Weights of a small GPT-style language model, trained from scratch on English Wikipedia: 13.8M parameters, biases.
MLP neurons of a small language model. Each row is named by its layer, matrix (up: input weights) and neuron, and shows model dimensions 256-383. Each number is 128 + 24 x the weight over its row's rms, rounded and kept within 0 to 255. Numbers have three digits each.
A block is one neuron, or neurons of one layer that tend to fire together. After each block is what it responds to, as a language model described it from the Wikipedia text at the highest values.

L4.up938:063150127102119104154114140116164134104144122140159095127135087125133078162140126087083120113130097100123099165134131102135095148133132105094134186167110145094128154145156136136115139118092138121123149137106125137080160148122124098177192117128101113152113128137094122119092139142113119147091130138144109140104120100120110090128139171137127150129165154102090111180129111177128129147140
L4.up1203:126153128094135109113131135122109098085166108095115105147131113132128130155130136120117152121112135114114156141106130134100142128091130112110144124105141138127149157145116126157089156143143138111103107141114102105118088166095125148138148128108147086148127134131087111144108152117143106142098131105072103122136142108123104106150130136133139151145136140090138149159112097171137138147138
Mid-word fragment after prefix

L2.up65:070102113128151105164135110116118083144125115101139102116143141114125136135115140130125121126162135169153138146135059161145120122115070108121141111099088163132148110082115149092109132139114104175117177183131111137172088119082117087121125115113114156127123092131094113104122146119143140111141105142125116143158080116117130128101123143149158132114147138141141134116143161111104124146143
L2.up1007:108122098113153132159133133133077142091149130169132096114137132131108156119117169119159140132138112143114129121138146151141156128102082112121159117134145086115132144172144103122171152111135124120166125108151126112120166119116111142157111090102090112076124133107080119125155110161122141135141183110117135138157127127120149121124211125170108147112168149108132142142163102122160100174133
L2.up1447:088143132111171164137099143123108151107119136205112108114117149145121159148115173142132117153104139123159122151141153110147145156157096143123121113141116120173147115113160128182152110115115096100125141151104131137123111095117106100106116149100109169083118126152115136151123121122143145152124072144133112147136115108103149135149107145123129141134143139155136139118142109132113134147134
L2.up1460:124139088170154116168132136091093091101150142130144112096119119118084164140120162149116129122162065148125136132144101126168141184102096137101137110111116118133129146140169138126170093136088131130141136149137186108122137138104111109137130112128097130144085105166119111112140118142170165123129147122162125135143127148113126118101147104127146152109176126112141148126159119110110089149149
Token after a multiword name

L2.up79:138135155195112165154106134197085130142141117157100110112153164130112093176107160103133096144129103084149133116133121129159141158157138154118177101156134095147118131100142100120152095150096141134132113147106140121122138129113155141117137154109134123128129063090112103145181161174121130120129105110139149151165152118155113152123138138151168158144067166137136130105138153168085086152098
L2.up149:124184102149146118124125097139112155170142105129139103123156172108108132147112116139111112104077170123158113134140121134114119142128081119116147088147134120131134158101112115161142116131126108159123134093100112130187098102089119141095114153155120129135130124151149115132124151156183103119137066138146143120167094162145110128097108111130151131125175140152114136110125095103098099207112
L2.up1455:130141122137109129125104085119155187119145121119094130122111109148176094124097135092118095110152126092135120125145095171110116118151104164140145085146120152174165109127102143148184107133100109142097135076084113131179127109137112105103100115111082121133126150200096079138066107177142103096051120127077100128144116129160131171123090145150160134160144129144085135160155109102161108123130
L2.up1514:123189077133107128124109105165107149130138132130101133103150156134133098152109152126143101149136094097150124143147120122140129149142132136096131136144135138153148120092120155145135109129127135195136151084107149139168136135092069070099109147133121140131094133146143098156123155161162131132099072123123120184151082150178133161156118122159189153131133131158107133144105141154131094137105
Mid-phrase year and compound pieces

L2.up31:128151129089091154157073102090094184165110116131103131113106155137115140146109157148130101150140169131176153148146162105176155129123149134121159147138125113142128137146114155157141137108151091158126148128121091116115092126104157099111120133107100118155137160145107081159103127174123109109102122109118134177126122119148138160117115125131150134153134152084141141124121091151139096182139
L2.up169:123173115099163161122148103122108097129127104118136105123105143121098165147115119123091095107137126172123161170135183132122108117152171096117161132086193119098155118091146105105145111124129114179122149147169119140137105117117113113147125137129153145142109127135150154165111129188117134147153083129118114154114064114132145113127149092121142128134138135087159130151142096129154069195119
L2.up190:143134127102109108168143117156089155147174128178141125110136152150137108142099148154137142109161089126149161125156135128179129175142134120110117096126124120163137148108109087143195129126121131076179125122124129125086147135133146107106131121143120145164063134202138103148085129142193128127121109102121087148154129135117101125113144128112121141159084125168142159113173130138144121150124
L2.up621:136157073103079105183078105112112110137138120123148112113147141127152100111116137113123116135155114169128123157145145136148145116126134170135147104119128120146090121120064104121141118133131095101099130117135109121196097109158106108121119115135120138132116143165125095110117123115188122141136104108116112140115054102157113107157130104158126134135167091114153135093131144121150135143126
Year-ending digits

L3.up46:156149084119121134178121111133162097093123089113103139149131105118147147141115106149119071073096120120146139118134126159098152129135087112106125128156128140113184143123097148146124157116139117151117134162156085107121103144087106151170124125185123127122154159189155120113080106138197126127127136135127084118122116101100113098116135119100110122129131145111127159156080088134145153147142
L3.up293:127098135147131129158116137057149116117179107111112099136099136144124115108081116124151143104111150137155132136115123094126108123184134140119087166087120145136165132120139130139111108104169112152135132151181195159101161145090097118125145136106111134103130159130149175148111141135118141139123131116141092123138105142131142122128156092117145123136069168127164160098137116163111113123121
L3.up791:101149125161109163178116119100156125126112091149098086115121174114086118177133135088143142118097160111125121140112120081125126135126136125102133127073165088109154145133138143167152088140161112190103113110100180130161152112106163110129129116153145128106133147130151131133137149115158132140107069142157117106151095130084137088159137118148165158128120133140130109142127140195119159117147
L3.up862:124115141087094103124138113111164104122114115166132134142110103111124129161126108137077115146136107075147107131177111077117145143152148103097167091115106127144163147141145120130123149116179120127134154136121118132113132132140111128169107150118125124082117174132143106146097085106137142124134133134175102142146124105117167151092107132142107136157143097124151151191110143150157096151115
L3.up1162:126102097129102108166124123133093114140111081145097104149115146120135132135106123153107112127124128149148123141130083113118151131147106135100129138111130068112181102149141126167108126160142118123139129148123135125137096111133128123169176127144103096102106158093150140140128127147153136145093105128152093130121124103093137097113128124105121132148154127094150174158124078147120157180138
L3.up1210:127107136146100066149124119103112117159129115124147154129100107120187126142124114123125089141113116123089135149122094119143143121125132091066130122100161124133170117089097118119113117135145086150140119152143141128123179134119145157161119164135092087140159141121102128124065131158135129149111135129118106131117122097136152094091141138120125116143153136168140129117159124121145174162158
L3.up1418:112121151140127095155116120123107130145165144127150156128108150085151125125128095167148123161126096151057115143179120131143110135134129099104101172166143158154126138109128148120095157108167122136136133133149082144137113111113080150105126078123110136156117147146110131098078151132128130143117126075123093150137101075088153085127108147130138146143132141146087170091154079101129170173151
L3.up1498:110135107119145118092125124164104111138166084155116089168186127151117108130133129124131160118166105107140112144129127123109142126178107106066123123147116131137169128116152108171118096167127095138137160163113136132104127153126128141102134133118129142122123163133133140179100117121156131118114165092154152142110147122123142138146142160122123125156097160143143133117148105153144134191120
Mid-phrase continuation tokens

L4.up52:160100174108129129109114096138108140135123143128176107103112151134108150158093119109154121121090111144156128129130149171178181132158137150118112094152125132154102132090075103149162160130094124127120127141133097135131127096165129112089124146139153091132153169149117116138070129147128143132135093113103159174090127112125093131129106106132133130094180100117143127097151134125161068121177
L4.up1507:100086149109139107127104110151162122084096126120131127145111135166167132144140107135137102077166115124107139122173172183151109139132134128160124149164150126116122090140117116105088124073137110162128175104119141122173172108135128111147114137137144095108144141144177104132155125209148141129148122100098108107148137102157131092115086094133121130121118114169111144175114121149174118124132
Date month after "On"

L3.up28:125143134092076121172130094125139130139098089141136102121161122147110154112122119151115081137113141112141151139148139129116155136139145115109162122097075121132173084115151138150136139143112140168137158137134112107161087138153103124138136170127130150118125110097191126142161125133136136132125091132142119147145105127150142112136146162150142116124117153088092161198121136137147124161108
L3.up43:139146107139106144145128112148117097126149072175103142150088165104123136113119154133098144119172119127110090138106093139103169142134116121085133103137120125110160101149135154124140175094128124144102107131169190122150125090140163133157100148182115126099091105111141134166100136133108147118122114121148123122108142174097109098147172153102147152140116127135151123118094158148096111157123
L3.up157:105186147102109118107149084126132114139183142153148121142101100090121099120109121169099162090141096126132143132144142164122120123181093125088125100094069101103145077114141135094135147133157133152143161123090141122146153158112165124099096108130112126121102106174184134112096130114117145144140082132125113126147148139133134087089116112134154145123129149119120139166151069131084125165163
L3.up723:122164144117129125108114123128093127124177122168099111136127120112101130127125178099158107137152103125114086136112124187119120124161097160110125088096114139120182099112160123121116100086113075161140128193114153131169139163121172143109146139152136136148115121126116137139099135139073127145139132132122149112108127127110137120138144116082151137122122151117108117171127106150105109118139
L3.up794:104127131117151151097142123154142099147130103132130130119113120144124143146128120124116119094163125143114101133124130150143111119175058102104157081111133119142170113141099127121129113149137132148118111130146123106119135137117184135157127155148142116167122151110111127134107142141097132153108090112133115115112135145107132116107127134116157159146140118135153161161108137186097186183130
L3.up800:162100145131151106121154090130114131158140133153155157116122140107113168120135120138107145147139140100149118130161132127128123121126151053162166195112125112077089158124108086118114138123161129165106105104117128089160139117147079122132128127175135121118113138143121116149103169131132134120092132111125131129148103106140119057102154126104154136137132098110076164122147124111074137163136
L3.up1354:133145127155118129126138106104113151127129133163121136136112121149110157161108135131112129109139142170142146141143090194118135126117128104159138126097100118088156082137153132139139161132093125142139112145157115116106151126120100161130140133097142140107078152148134137200138103168101152075133061111128072116102134132131128109108169106111153118125127160152154109104095104150115102128146
L3.up1464:143082167128113117132139121182155134159156127157153110135140098119146080139159167115112158157126116111095097127114160135149082138132105107096123146109156114119147145136142137116123114126174113155153130112154102142166114125125139139123139147140099118102115181137105132132112112121156132114117104109114142124149107121112116100107105129169160143134165096146117130105166130155136118148151
Split word onsets

L4.up144:145074099102147134123111081122143118157157158166141127128125135151099140088128112154160106084180127152109173158149075157159162124128100123115065145127130152121149083073104176108112139116139067122124115098130107119142115139116165124155128156137168148098123143116130146163139127135119132147141125098096138141110113189145127158100134101138107144095118093076117143114123116140131099127148
L4.up274:139112095129121124094131118136116111088133154095138124075147165101152143087122156163134148123169097163135138140116095167143134129149127159153122098179136088096144094127122138136173105132159091165100153116183126121116096150129113130141105154150141134138215117110169139178131103147142087138157139099099151135112132114125142134067107101099117123118120096106147147095112107122109120140121
Word-completing final subwords

L4.up245:092118145121127154116152122137115131117144117101123105150125134083121124112120128099115144096121120059068183150132123136146133140134134126109134124098183112119163112118133160152172129114141119125144122096124149129113113110069110126151115128119078131096129162146109124147174144122138145125135107102113126152150137147102141081112163076154114134192130163138117170155136129133111159124146
L4.up1245:127121136108110115117148120157138129110127095097111156153137106069113095179152074124131147110129110130130146135127113117121127141119097121137137106139148106134208123112123155142132159138151106157128115153112114112119146119124091141148074144172143093135089155149166124140158128145129150128130056131129090110128130145106170068110156100134140150123110126134124143116172143150110138135151
Main-verb start after subject

L3.up11:148124128076106077122101123146168108122121168101090089139144140142127069141129127112117151125167129134146098153120145109140116123137107145135183103163125077130106132097097151155125138107136119159134157110109112097125138168125122156134077168139168086152116171152124123166117138091152111067098098120159112142148144130156128100138143120168108136137105162160158140182167170176136146114083
L3.up102:126153099089098101112099115128129077096129157153075173109150149129119114168091158085109113161162089125173148145144126122123153142138098100126124143145119144101124143106123120130144111120176133131138114161119129109108143145107132121188158108121142092118174084096159131129124131137144136129095127099088130176137075117136151102144140115123148176120100159124100103174144130208130157158135
L3.up185:148102116110094085132144104122140114134120152138174143159142105164107092147096116101095154116144120140134100129138100126141135146151111128120123090173128132114163154109121163107129115133141128123092087151086117171132158129161175146143112140129193150168149151134159139106121091118152152134128145131124120146164101125151087068150128146098111142153118159115097120125118128143134113129114
L3.up318:121128116116085129156143109094131104122126165131155145125153136100115101166096140087124144153131132135169129145127121089152123148125156130151107127128132134107165095119090113141132071120168113118136106196127146113127146162124163127149156135108136115118111139122166155102091118113157163136153107127111134152125109135130149115154182120081130155123124123110148134095147127149136099112136
L3.up530:111106110145108160131128094119106146133136151150121150132099093117130119115113121090100140144174137117091163120149069105148181144133144196141121124114072116108125139115077148114139137091167121087148110109138121150130108168066130113174128126134104137120089108174115165142127139124079113151148158126116085140125123118110140153090134050115121145133101092096150116128097122100142128132139
L3.up1171:160111100105091110148126078139121091121144120139156194098104179146140119166104118163126155102168130146131139099136095132133113169150116134109110156122121068109129119095118145145178104097128144125114121156082118105162114143143135123129117141110166117132145119105138116071109127126126195089120126131150110127083126158097156116109118138107150153144162156125128151149145101136121154129161
L3.up1320:113126122125133102105139114130128107093142091144136077128157118098113118188122145141116128090134150138153118145121143145128132133139101143110119170147096119119162108140159135163140119148167126153127141145155151130124147093133131129157113114130122113088136140105159139146161098087146133139153111118170128136132113139152171111139156144157123141122161130098083141101156088150148122102143
L3.up1501:068131124116106080160135101126154103136133115149115130109118095138131133149104170145117103128152124121142129152115164128150136125168139124102091141142137116088118102125119099151128101145157131105092078132161108107162147182123125155152141106139143116145128118119140129122133114143127115143117147128109167133129108108158154126154137106160109143132183154168127151132167095154140091149147
Clause-opening phrase boundary

L4.up791:150122146144178108105098089152123118125164117142107111122117144113121068121109135118141119093123146138171155133154162098181116126141100161137171165143161139143129119128138131145157085135114112088108141114100127116144133176132125108132102142123137114107110136135131128102123143099137121100095114109145111117120120114127056193164133160148111146187119147152131111128110098132149151182111
L4.up1264:127064117116094078191146114144140151142179125137149086102143173107132126126119155121088144142141147143120136141155135153118100125145083126112113111129131127110153145126120110122148145115070127084123129100119092120110154112136124102103093105161141133164100111174152081085123100138142145096086131119093070124121153151128121141110115074150121136133120124105135102110129135113165108157112
Date components before the year

L4.up1111:159114129121112115143107070154157117091124130115105133137110119135150113123108093134149131102134155088140186132121115125133153110123130124136137107113115068121119101107119100093142145113125119133146149099127096109119139162140185115156115119100143100083148166167100100118111138128087146101116113127116139120144128094098154131140158100171112158129121106102140142160125092127118146116108
L4.up1498:165123150060068099142109068174150132145156142099125143113130127165143141110098147141117137105147117113182144130132120116095118108086093083155132120107121085124124104114116147103132111086147139143118113131137133137154135132158128117149082144124122125132146120101119109125122093181123155106074124122121141172116122122092135080146138134131151120127120140145141115169165118154113142138103
Clause boundary before main clause

L3.up91:112107130127141140144145105121085126134176105157115086126149177153150093134125160138111135129160156133124144134166144142128135133144109126081123115094126154157177143157084131155141106180138119150121186104115123129119092087128154117124115131129087135157133156156190111117101123107125126104117133104129111173111148100129118141141119149118121129163127136188143142105127106155113140178144
L3.up108:130119179105113122144123093122087135110162078136180163101129103095144120113075109162121088123110152172149173136121132083177116132142137143129125144102143153175127132118115136135157112112093111116144132143139116133114115127102151150120121118127094175166147118159098139122107110104121132101138135124152098132151135111116115133125141132104105129142107118148143153103137086161187135140126
L3.up598:120121132114063103158114128085153147134150107164149127088125129127114104113118148118124118079137140172133141121130087118155146177128116134126159142091159166165151120142088117127156123134112119114150094104164122137116128100125169122144130123146130122160114157150116110090139090114145111085103121080135088145114128127103133150179124141090129131182095133120133132214132131146133140125118
L3.up728:144079164164089120132108101166137057110158102109184129109116125129160094172092093116116129102153147155124167157130162097123185134109173144165108143104114101099131103119110120112155141125117112115165159072153113083134147102146103116114133108128141123146158106180118102152103121139145138110109127116117101146100086150088150114100119140086099122153137151116139131108123117143170132137104
L3.up842:121136102111121147106131119111138113062171071132131128118142167116121166104128118149121135128137101120136139143139092137161129100105150141082144123102126121088126102171138101176147153180140136162176121120137171118131129149140144123130143181117117153156096152168163153141133129128129162121145060100155039130154117180085116099122142165123107092157106167127147131152101137177148164139113
L3.up962:137108130134108114137115093189139126142169149126067142103152163142150080152086135115109128124152114116148180127146145122107151131171130154152123162158131132130153146142102116138213094110098144130112137127113124119119118122143161123130132120121126121174129124161124096132091152133151131091123119090107131158162135122150132119117116136150111141138101152157108133167145133147153087152093
L3.up1374:128125104103093101169125121107094095120169145148172132093145184111106102131118154117103112111121128132129123143125121113161182164128102121089106152092122139122115145092159076160166130163144120118148087131128165134151129116114133157140104151116129122183120163150150097107156096139169147133105092102129040169103127139141124088123167113112096134136158160120147103144113170131133122141136
L3.up1400:122120138102094086118093113152128152137166091171152124120106147121142104130078139128136137151142144122175144130127159106161143120127121079098116154131136123140107162132107110140122111105155112117157098142148139123095118130125122098131134176098113100166109169151165073123120138139177092160109102058130111140175121152142138112104151121097123133154108137140172134146136144117106133128172
Year digits in dates

L4.up383:120153138138115124091125123103097115156189094133140120108140096148137126136073119144137118108147122176131147149145105095125114127112129102120129129099153131173148105126124137128103100180084123144143138131120112119105141123161187126080129117107127119146122134174176091120106101151107159096112091104121161118129137118160120110140100161147129122161113152115144133107140113143075140159207
L4.up604:118158109144126113104131120162146113135136134195122063133106117157141125147117088116125096120134151141087109147105161119129122112131105114137110126173154130150181130138149112125118103082136130109153160083125145116130164138141193139131143111133182126148143128161130102131096125155138120111102137117113095104141133121121104116138093106124075158163142161162151149136139109156143147130124
Mid-word continuation pieces

L2.up309:132113167137190092167079094161117151131165113121142116119127163144141113144101132125120128099173163088170164138143170089131144116174155130129152139114115111128123135123097129144150091129133106153120128114135105122168118186104139104107131116085116083132142128147147096111106131150158109118151081118136126144149127108105121111138136133183113137152116153133153133118125109158160087148112
L2.up494:108129102100146157201118088097108092110196089160121153135119181146114091120118132100117145124147174153137138161132152133136174103113110140131132122112126135105147152084128106152144136147145117123125107097153114128197133109059119131120130126109098078146146147145125100111117141124116108114138136093111106167163118083090133126124132113117143122183139109110146128159122126120146141128155
L2.up1320:159120135123129121139123098141102140128131127165154128117120111143100136149110137126166115145166166116164203147140131124146126127126120124129123104123134101122120134136052143135180114125129128089087163156133126132088110138116110130123132116124145127138144094199151154148092117127149140138120141080088124146137094178154138122131145087105138147133078152147153138095107073153167061165116
L2.up1360:101124090109142099174140102147111124144162122117149164091128177129119131160102141125093152140195160120168127130159153111144156135152116144116163117139095122132141122125089139092118075129161140120092088144169119111170132167137134119109133099106128108152123109203125127150157119168155134139126150126130125142118112120157120106128145110135121159123125130117131148133109120145133076183094
Dates in prose

L2.up66:103121109102093099213103125157149094152158096122165132123120125139099130114125139108126114105135101114129153136139159082111169132140120187117140171064133131135115115100125075106189116115128135138133126122117132135089108146141144091118097126151141125162099147141119147117121132114177127091120105115114050149161105154114122126104147135117114126160109177138140123156144123158115132116110
L2.up501:084141129109111122117059095159117106113142124083120145120165166128128059134115111116151190128190156100142168131134118088113133123162132147121175134127121113129128118122125150127144090099127125136101137139128129122122127124125124124127115105100144106082119134087137129125144118128100124131104155123179129144145097136135133064168114121114110145146141146117126134181136130139131164133110
L2.up995:129155114132131086149112107165120127148152096144147149085143121125129122135104139118116141125171153108127130145161126103143129140161118146117157098122081126103159123156079125102147086126148128096090122140159124117165119145126150127135143164100135147158123114175135114170090131122158111137100124095132111149163102108141152124137158144169121159124116131112159152142099119157171101201127
L2.up1106:121117155119116106142079096146146147135159129121108106124126125131109141126120113151143163119143171098113170141137152123121131120161112101131135147117129079142119120133117148142143109113114118114144090102144131138135132145102149089153129117090143123118183137112154118141128151110156122144180141121112121146190131141103113060136173146173093141161128139137130133139170139156105147110115
Comma after fronted time phrases

L3.up141:137095122098082182174115089125133137149140116096162122133137163137148138149100123126160120123160109111143124140130092159121131098144111143145140103131114099112127113085056142115157120133135126120071133101126122112171148163144163130119139085128138097124106098190135113100122091137114127116113119131083146153071127140178127118140116085118168150134154120115081139160149139103148113136092
L3.up510:145116127079149113132119057124155099175154099096105164109119127086093115133125110121132119092180145149107125140143141130108130135101130142190132158126135160131124121137113111157148172115118130098147144155177099105134142134138152105143114112146140096128150126151116086133143144105125133142102152131128112136180124153122108128156118113127137148144103121117080129116145134090168160128100
L3.up693:162123143132135110133145055174151132134168137133134113144099103093121149135099115137119145131193163107129108133154148136123152129142155133136140117098121112089114123120153086117160153136171124126105136125128102112160089123183104110075079124143137129088096138175130140119142120184145133113127167148120124156145149171159064091121184114142122160127132110114126103131173180059146126135149
L3.up697:137143134132127092143125106146098133145125104148116141118127096112153102171134096152158147112110123183128139150118142099158125166124102172145089184142137121119123157135128093121124142129137125140152127108174089127157142132131110163089106124119123112121183173173123125124103138119129079137138153126175093152135107136110117140163133144127090150153147115123127131132160160072141135138145
L3.up726:140152133152160123102132107130185118112166123117124106127114135104101161117122156117158132147144130105148133134138080140143119153107111089091144134098146143114143108066134136145106176111116139106149141085113126151114141115089096143157085121094095132100137166131124112130203136123152106051132151124108144143129160095103124109106152182157193124152138154125160123097164080091117093137163
L3.up765:131104122140086110160114101123146136122132142134171160128126099128153106127111135130132138112166109141108173141143151073154133121130118152137140159106158114133134140130094121124133128078158111132124124096097071149204103117152097110082163112125120109128120138149106099101057102159146138135141148109084119176128070145148118118152124105150096132148143133119082147115104109100171151130144
L3.up1039:124081145151157151153118092139110152173136128121129120110092124154114161186133077176114106148140126122121097131142129141129130120136109161142115136155138062134147156093105112153114158110154146093139107121114116097169178110175124118120157096180109121118155201145111146140112137159154136129074126098103096137117101122157089125125139156147140138164159109144096181111109152066107098152147
L3.up1188:142137116097146132152154087124104122159136174115112135114105123158130169149130100115145138134125144141171162144193116153118101125110130156131136124131146137119134126129082136142182145096142111082134146069145124140130128143126119114125188085093107116122132127189119112131127115168140091120146158113109120155126098137141149154110155110097170141148151096124115131142120132069171122163178
Dates, coordinates, such as

L2.up78:115136081143159150119110118115135085117133126183103120129135111126144115116125127118148094119094135153131134153141078136118122124128144147121139103126184123115163100097135144152118120133120092185113136113123127106096168144116177135172133147167163113129162144102142148110100150165131110140119126133144124116131124099099147115132103095185116140158138122148085141122152090140111153139141
L2.up921:082156132152114140098125117101112116100133126175145122123131130094120111171126114122160173156067077111126092142124150114110169115158140124121139149118133145116129120076134106146084102142155128167107115109166137133137113123083136117162126169143181124142143127094150142135122152132094152157158075108108132142145131085081167087079119146126133143128119129122099148168118081182107148123130
L2.up980:106122120120109154137121124098102101127133099095110099128155139119169131168120135128160099127094115154089099160139117104157214139151123131122122157068057104127130160118158146097119135115115113133139176104154115106145095124120161119134139168134151130096148107101120117146122119156132127096123107129181100137140094121085145148162105140183112129135130115158111107112174113167110139125165
L2.up1024:111163091102130099110136139094099076086126133160152140130164141111150161162115151141134150107093102133104124150134095116132170139144100130135107090115105142129160155140094149114138111122151133149091113170159126142095134154096134140183116162127150175160162083168122164144078147137129142152141148134140117131088117085098146130122149123055116138114103127142157128096129064174119142135136
Predicate continuation tokens

L3.up122:098116137077108132123131109174087113138110140139109139151092114116090131143130135118116080155161140139154099147146097134130145120121117142140130081148132110098165095118140146124087141133112082123099109130105124139149125153149180098072094129083162133118157090131155155126143123142103137140136148140165140121125137097095135104107111107165161121147123166054144149141134116132137110165151
L3.up243:104131148096112131135117119134160106115172092146127127144103123174131127156125112129120169127107110190123135136123157106128146127132105073131092158110178123118142141171143121158098097121117134185138141081158133115124180143180149090144128165127166118111136088148156140149173109121125136110131110133107120154129121150126139136155129136126151136127162146158144113121156152116157092130085
L3.up354:096151097116150095127130124082089109092153103121142120127149140090128145158111132115121110139131139147131105151142163118150144126092095128114101133094142080163122121094108126142132109149107100101115131186094133128134139169147141127094148186128159097132139131140088124141145102174149140064131079124126117142148058108143141097104103122123157129161134157077121153153150123112111103115141
L3.up954:124150072136117082131136101121101121136128137145143122124111130093125178162056111089073119128152149155141174140147079153111153126091126069079135138111079139116144123094110146095124133143151112153154106150128117132092132137156128125121127141128129157128122145182152123173145066158123142114145157137142118127156118143120165145113172123050122126149135122096145137141119076125138134176165
L3.up987:119137132080137125114147119112137118113111147137140110120119099093148152148104154143140082119092113101133059150122081101135138107186105102092126115120149092095133114139122109128117080109130125161122080177118157135107112127161148097146122164158163119136160191134116124141118148163078134111119164124137132156106137160145144130100166098089151124132179092148167156146114119106140099154139
L3.up1444:135168121083078100066147113112108150116131122143113097142174133176085138130126142123133125104107142162119132139103111132145121137117095136137150119113117104100130103126127137114121147122145112137149068166087156123092162129107172106097100136140160143130108123112128113167139131103121145106139089134155168112122164183132102162088172090117183118110084123105104158125129089150089094138177
L3.up1473:147134080067097129136108148136122127108126104136101134118148101078123137127106136111115130143126151156132089154136105156134155103123073159125122125132090076117162116112102156111111143089145090162103138139117098146116110161111161127126139171111149127124144125156154133177148123218129151087128113125138142131140127184149155135118133119074123109139113149107106156107142124133125091137168
L3.up1491:134132074094074127087142113107094081065138148109133130120119103149149133130120122146150126086118108148148086144114136123120145115135121079129112153100131065139098156166124142123104139126131074111152128135104136130075144144147139114106124130118192163183144130134134100139166106173134166094103089137160150128101146107151166148122133134113138114153179120081142139105113100094119140110132
Word-final suffix pieces